MLP neurons of a small language model. Each row is named by its layer, matrix (up: input weights) and neuron, and shows model dimensions 16-111. Each number is 500 + 25 x the weight over its row's rms, rounded and kept within 0 to 999. Numbers have three digits each.
A block is one neuron, or neurons of one layer that tend to fire together. Before each block is what it responds to, as a language model described it from the Wikipedia text at the highest values.

Responds to: Predictable word-fragment continuations
L4.up37:505565502493517465516466461494521520470518562474494497438512486513435500514508495498518495495506485503503491464518501492474482459506480457550485423539498496533521473501549507493468538523499523474501491497522479532498498514552580515526492480492462512527483519467486505477513533496487515482
L4.up186:518482508482484483502539521534509500476482522480521510497473488501484513496491475519548527506485491511508487507529528504448491503531510527522541517516467542535488511475516524512487484415467502513512518497491526487441534468489512447500498518461479505504501505509505497567491489524529492485
L4.up333:482479483480488481503528510460544501517515506572498505522499535506484513473500489508497522476496492467522491543475500466500509486546489512489492498500546489470534496534514530507489458468548466465479502496458519508489475521486535536499465490502501507509519546474503533542525504533478475486
L4.up362:440490466559528484507491497481513484491504453552478512534488492519508505533491507445504475525514465528531458549494479481472535488466531502486519462491520566496495506492493509503486498500561496497515502458496511476485503471525541512529490510488513506472497486497497477507473517545497492532
L4.up393:504461475491465483487461489521505501488482496521531518509474475510417510504505497473543497484496527485499521494499523462463508498499472517513501563539487514506525503520532538508525471507494511518476528501545486507487487544471569471492452486526491495522478541483493534525513519477550511507
L4.up804:444522521517508459500499530466512507453513510491529512524507456502469494510473512511501469497504508515485459487524499475484531472529481499535496515518493532483501486473517528553502511530500472537495491498521497506493476483504531504504526461504512486515548506532533532504479484487497528493
L4.up805:508480512524511470487482513482480498522526531485467494512504511501483485490502461493534521500481506497483526480512518494470462473473516490521522467483504554502519498489532513482460523502512516506494482511457518547496473503507520470512471527507510467503485569480448532503498452522488426483
L4.up977:524468515511479522493548500505501486505501499560516471505465438469483476484516490474503478521545498536510513524490525465508484519573547528486518482523504491512527486450501553463543487546494466505528505485538479487487496494507552527469522481475509495534487549496492501513532506505501519472

Responds to: Clause and section boundaries
L4.up224:518502518509453516493466512537501485512494549498473509486509500493431518507526494453542518463471542498429510501532490509494515539475446523516505517493531493490514524473497482501448509522472541511482492504469500478529485492500514506520523547429493486509547530468502530448539546453502551479
L4.up241:492490473508462514517471493498500528481507521498470516530500506479528539522459473508534511505491490537540448534518504531499488508525507481524510500519496467518496464514550560482521475510491498523472500486506462498510461511498478516488481487556477468501495502505503481510462510505533545476
L4.up282:463495503490473532476489499508492501514492533487517502464530489537476550506481521497487523489547502541525516506482462526530485488510483467500525505502467481501528460505460518475494480532516485507473479503513507472501501474480506466488507474485492487517489495475548529473501469518519537517
L4.up540:506489486501512522534445490498505441505544518521499524543536513478509525503522497526469502508506563484497483513496522470497522517489509531487473496525520524521523490512520504485517525476473517485536459508461525501528478515556463490491491506440525487538513545470462527480488493496499492504
L4.up573:519527527538490475507439519530509484509559498536530489483563523495484511503491510522547500516466480512480463501512541509501506511521494482529502490535508524489528450478499546496445522522472446504537483501490449486511545523505444493467493469492483493478525526527495502474482489461511515503
L4.up722:526503535504528488501462541494494470461497534496493512494461472494509518498465509476489499488497506482509545518515517493499519503518529502460494472457459501486500492464504544484511511540482471526495498526519468524526501548472504477498517519517518508471518478492497482498551548441518552501
L4.up733:478539481488500487489501481532531491547531523519507524480471530494506496547525471494535512519515533498506496456510507485501505519462441545468537504505543474550487514503503481439486519500529454489545492501472496479527494495550524505508512482483475479513573475490476573509458497469481539489
L4.up770:497505459498500551491483490442513494487534533520513518475483503483465501513469522523497517503500529518490511522502491466495500554489496456483486514493532487490544538458477533465461456497482468509476527484532493460510492488488481487500562494552492504480498500494462560522496505513485491484

Responds to: Mid-word fragment continuations
L5.up157:490462492509480506512507551512482477495526505492512503484527492494487503503463511493511551516528473514471469474469482510530512526507496515507501481514490475537531492427480529518528520494510515506481476434493512487529500455479492496538502506449443469487504473526513535517493548535515481524

Responds to: Early word-piece fragments
L3.up22:502438510495471500521454517500492466527496500536487502493504543490474502462489463503495476496517483464496516491455463540468499566472520517501523460501524527521503521508490502510486475501476500483489486553503486514482523513483491522454525523510481460535525502504525505527527508529491478485
L3.up24:537497478542485543427464505488505526506452515526500534468495480522471513504498520469520516475485509535477503478548486481470493510508524504517497528469480480483497495478514504510501501503510461496515522496514503544502481521492518467497518499527487509438469485512493541454508482518470544508
L3.up62:505490525475445478521533486533489522525509553478525486510501504534537541488498520486482507465519469492492495500496470476519482505550486468507462520499481485542449485533513515511508502513483513521477498486474500489502494501485506477501525499476518487500519499506506454556515487500522514503
L3.up76:486497533454489530509530494451512484516481524531494523491519482500514506459525478494500519499520512493489492488491512519543491489527493503483493453467509459473512559497463497535475498527504481470500503500468554459453535526471501498508479535498525463484515502492483495498475508517517436500
L3.up173:524502560520476521500525502501523492516490489472454536490520458539472455519508488461536571475478485470503492498471499448447516484521501549509500519495530481463505526549490523518544502503512456491488507539499520475477506523486496506560509519495522483478532497497498475508506508495494511503
L3.up304:505568512525480482550485551511494509454487517489481495462484470528548504485520495511494507520516466505528483532447510494518522484495492508478493541488516523502447517542532476496549520491500475524450504507503539555487510439470447522497510499515498481450507469525536477494533483468495477468
L3.up646:556497508499502496524514508509514525493478482492503522508509520522522509513492493480467533482500537526516451538522505534460472547488470499444513539480507470511508522519497514492477472563516479490515485470482498493487474466513521484524563522494509473465518522450556470457532501476511439481
L3.up1009:467497507495439500551491541487464473542544521525485526495499542505485517529496497455536507504488504447492511516491492481516521496530459506466538458512521467507485516483492500485502479484501471466478544494542506465470520524512517509522496490479492522498475504527470470499511529512483527517

Responds to: Mid-word fragment tokens
L5.up987:510489471540520424472493471496499441524513491527501473544540448515509468483474513519535444452517495492500501510512567522462534498501447480515471462520536500507495500476522495474524496526440512513504523493460496492489544487543500497460452497457508539509498487536538495507556470508491496503

Responds to: Sentence-opener comma
L3.up102:472498482493515460509437500512520521488498495497586519503537511490540495482512491486528524537488509499465571531486543458480512525473479496530550506528492453506527468490521515528523491507500473444476516491506537480471500537525526496499543509467512538505520531467500481533479516502495488469
L3.up265:453531522501502482500472489472565534503526476474508494493485541470501499505522513533482546513505461465457479513486538470500506529492500447564543441495485470518518511508498532510498489520517443485512501510483490513509480457460517496488508493480509523522483511496486512511469483507528449508
L3.up316:533576499523543529500494540524489474495564467523470515487512502506520535505483495493503474479510494526492543499487500490528511516480542493505496469485508481526496484520572546515460484511532490487517492466518492482486479476521521512490525521540478494494494502481509541482479553499484452479
L3.up503:507514493492507478543503487525521498452552476468567486502581520494513509489492473516521480465464527524502505524472497519499532487518519532550541483502489475513515470518501527476482523483515492495488505468515529494488532482552479491492490534515510489496506527505483464526464509477495514480
L3.up639:468513515503496491502457489502489547511509505503480536500519510500525501495514496482500472533505484478485477504497511544497514479549501471512528500502538475527519483480472510523507475514519516481481526500539509517491480494503471487506516510516501463520511478489499511503535480463485486545
L3.up679:478502519481498533479497460486508507456458514514575528504493511474514459525507536508487471528515497480478516529513486478495496497503506452497520482470474483494510467517490470515498490535511522493501564483514552566459465473535519503485502478497481532541491509517558508503486485497477523542
L3.up836:523472506495486528503430497505563465531505498498442460473495505526488517527498491523526490482499533503498493520498498497507461519470456516514489488469489463485514488503502532484486531508464534506518482507556511461501505482498540479510517494508488508499539506464524522496484565477506444488
L3.up947:479538501527459482481453518508517515508504479512509511513521534497513506434444533484505501501483532505508534536531524501459487512497476500550547500496537454483479487500496519507470469526523492469520556506498533510465516461502472465506488523486541536515537505491524495504475518451484498498

Responds to: Clause boundary after intro phrase
L5.up547:529486503542505510520465529491519537521530487498512541526504506499480501494519498498475488484545491516520535560472494475455451587462504444519510515495491509497467518551483532463518528550516495491502460539512507534510509498539446505477507502536508469530528481464515497546471505535520474486

Responds to: Mid-word fragments after prefixes
L4.up19:471495501507496554487507531461482548535531570497459486528496452510509514481463498477529520532563556495464474481537516496511485523552521460487486491463483471525527550479494531474502517491519519512510487520476492489497495540504536483531495488481479471509477502513468509494480488442474516527
L4.up264:514495520484488524488543483496499468523493478503477498467476485482515512489492468506479484517496489507511530525483502485489468491520545460532515527462512511464547454516494520495541497515498438504494525520471522470468537512545511434559500502504464509513530476462520483514505485522512534475
L4.up708:498454520483538481468509541483494532514537515479499493493513487511507499513522573474486547470512481498488467542513534447499461527551509444479476473484541461494489494476525475474494520473489508545499492503482453493484551536483492503486505498491547514495511489513525529516495547483520503485
L4.up759:487479497496483501501507542519501504570492476500449511503490521519530501513530520532505509474495496484501513526499530518506488545513487487497516505481511496488505489488487561520463519527520425477519487487454501536519509496525522451517497477486481454491516536474517506537483495514513503476
L4.up773:502508475478465496515517522559573441516488502459498502518521499506475518583501502514495521501471477486537486511465507499476548544470521482541493510462521495512507476486478489476592507489510489468530503486508540456489464510478500501539512509525506476524477496523501550497479494502544492501
L4.up790:481485528525534449514515506486519519505476516515463531501463486487562465451511501487532534549491477466476536491494530465465457495490488499493526469525527493486514518515515553504496510490530523501542527495491535512504514538505530533452477494529519492487536488486484503525540484460498502486
L4.up888:471556538516511449459510502496464518456513519518501488511506548523521480512500524530518481463494493480518494495518490543521504501499515499523495503533461480474521467457521482490506488502488525484508481487519488518503492475516453502484504457476482489467528452514542516506487513481512484532
L4.up989:498497482500510483501566498554523480485468527539480519517526519543539459533486551547490523483496451517516535564501497505481493522506498495481537517502548534519549511514491536436543538491515482468522479506483475502498541500495502495498507483544521482510496559489475492479504510484510517463

Responds to: Split word-piece continuations
L3.up279:499463491489467535500500484521506466541514536491499495508485499503489450527502454515515470503485498501482489537467463488492489525503476506520504477521489474498525510540531522514472504516503516500507504482492494473451542471473524531493487483502576504522482537476470517521479472521508517513
L3.up292:488496458503502511491524494487487488478500486454511498498509482502486479467528531485523543485480497499509504482492488525472456512497505519516509500521473481490469472499503543508469521487505493529478506507493473568473481466525550525493508521555470516502500484517501539515502491493526504487
L3.up306:504489477513484526511519540489482494498500535480486491463483446527466503525478447502503499503515568534500476475469494478498479453527517512474489496521503480475465488520510490510504543504497523504533468474497522481495485499501512464496517512439561472488515533479489536459488515483485515501
L3.up399:488477510514470504532561503467489517477510532468483519507495476546485496480488468473504499504462521511477454519517491556520484503516548488525534524500476483509512494496489530520498510519475463521524496474496498515478496460465534478498518478468537468504466546489461514485489510439521494513
L3.up528:558502499473550485459496500545498485503486573534515471501482494530497505498488464499582505487508571491482520456495468490517512505481497512518489504500505469447427495549517492498508519502519517507541483452484515521532504512483506484540485471473525463526512464487450492497506534484457497507
L3.up684:496497509517489577463465479504533517493558519487494513539475483496485505544526476516471468510496494497501466485486457467526491491475482527517483508505531497503501494510539483523461503483495538483515514536492526497473519492494517509476522504513512511501495531484516523535527499510518501510
L3.up728:457478495540515489467514503472502500519490567520503515474487477526463467527550549461545498510503496498548467439479496503535510484526452504552526534517497533471500468506500494517482499501499474473509502516556482473489502527528518504472487502466537514492515482544490510456477503496474522501
L3.up805:471537534505504509496518483524535509541500520512517474513537479480506466523502519530487526495519535527485491515510522530485528519481501472492539507489510494521485514536497508486470507437521503533482483458495511540498473512477494487508473538482515492529510515508443492442455509446522472483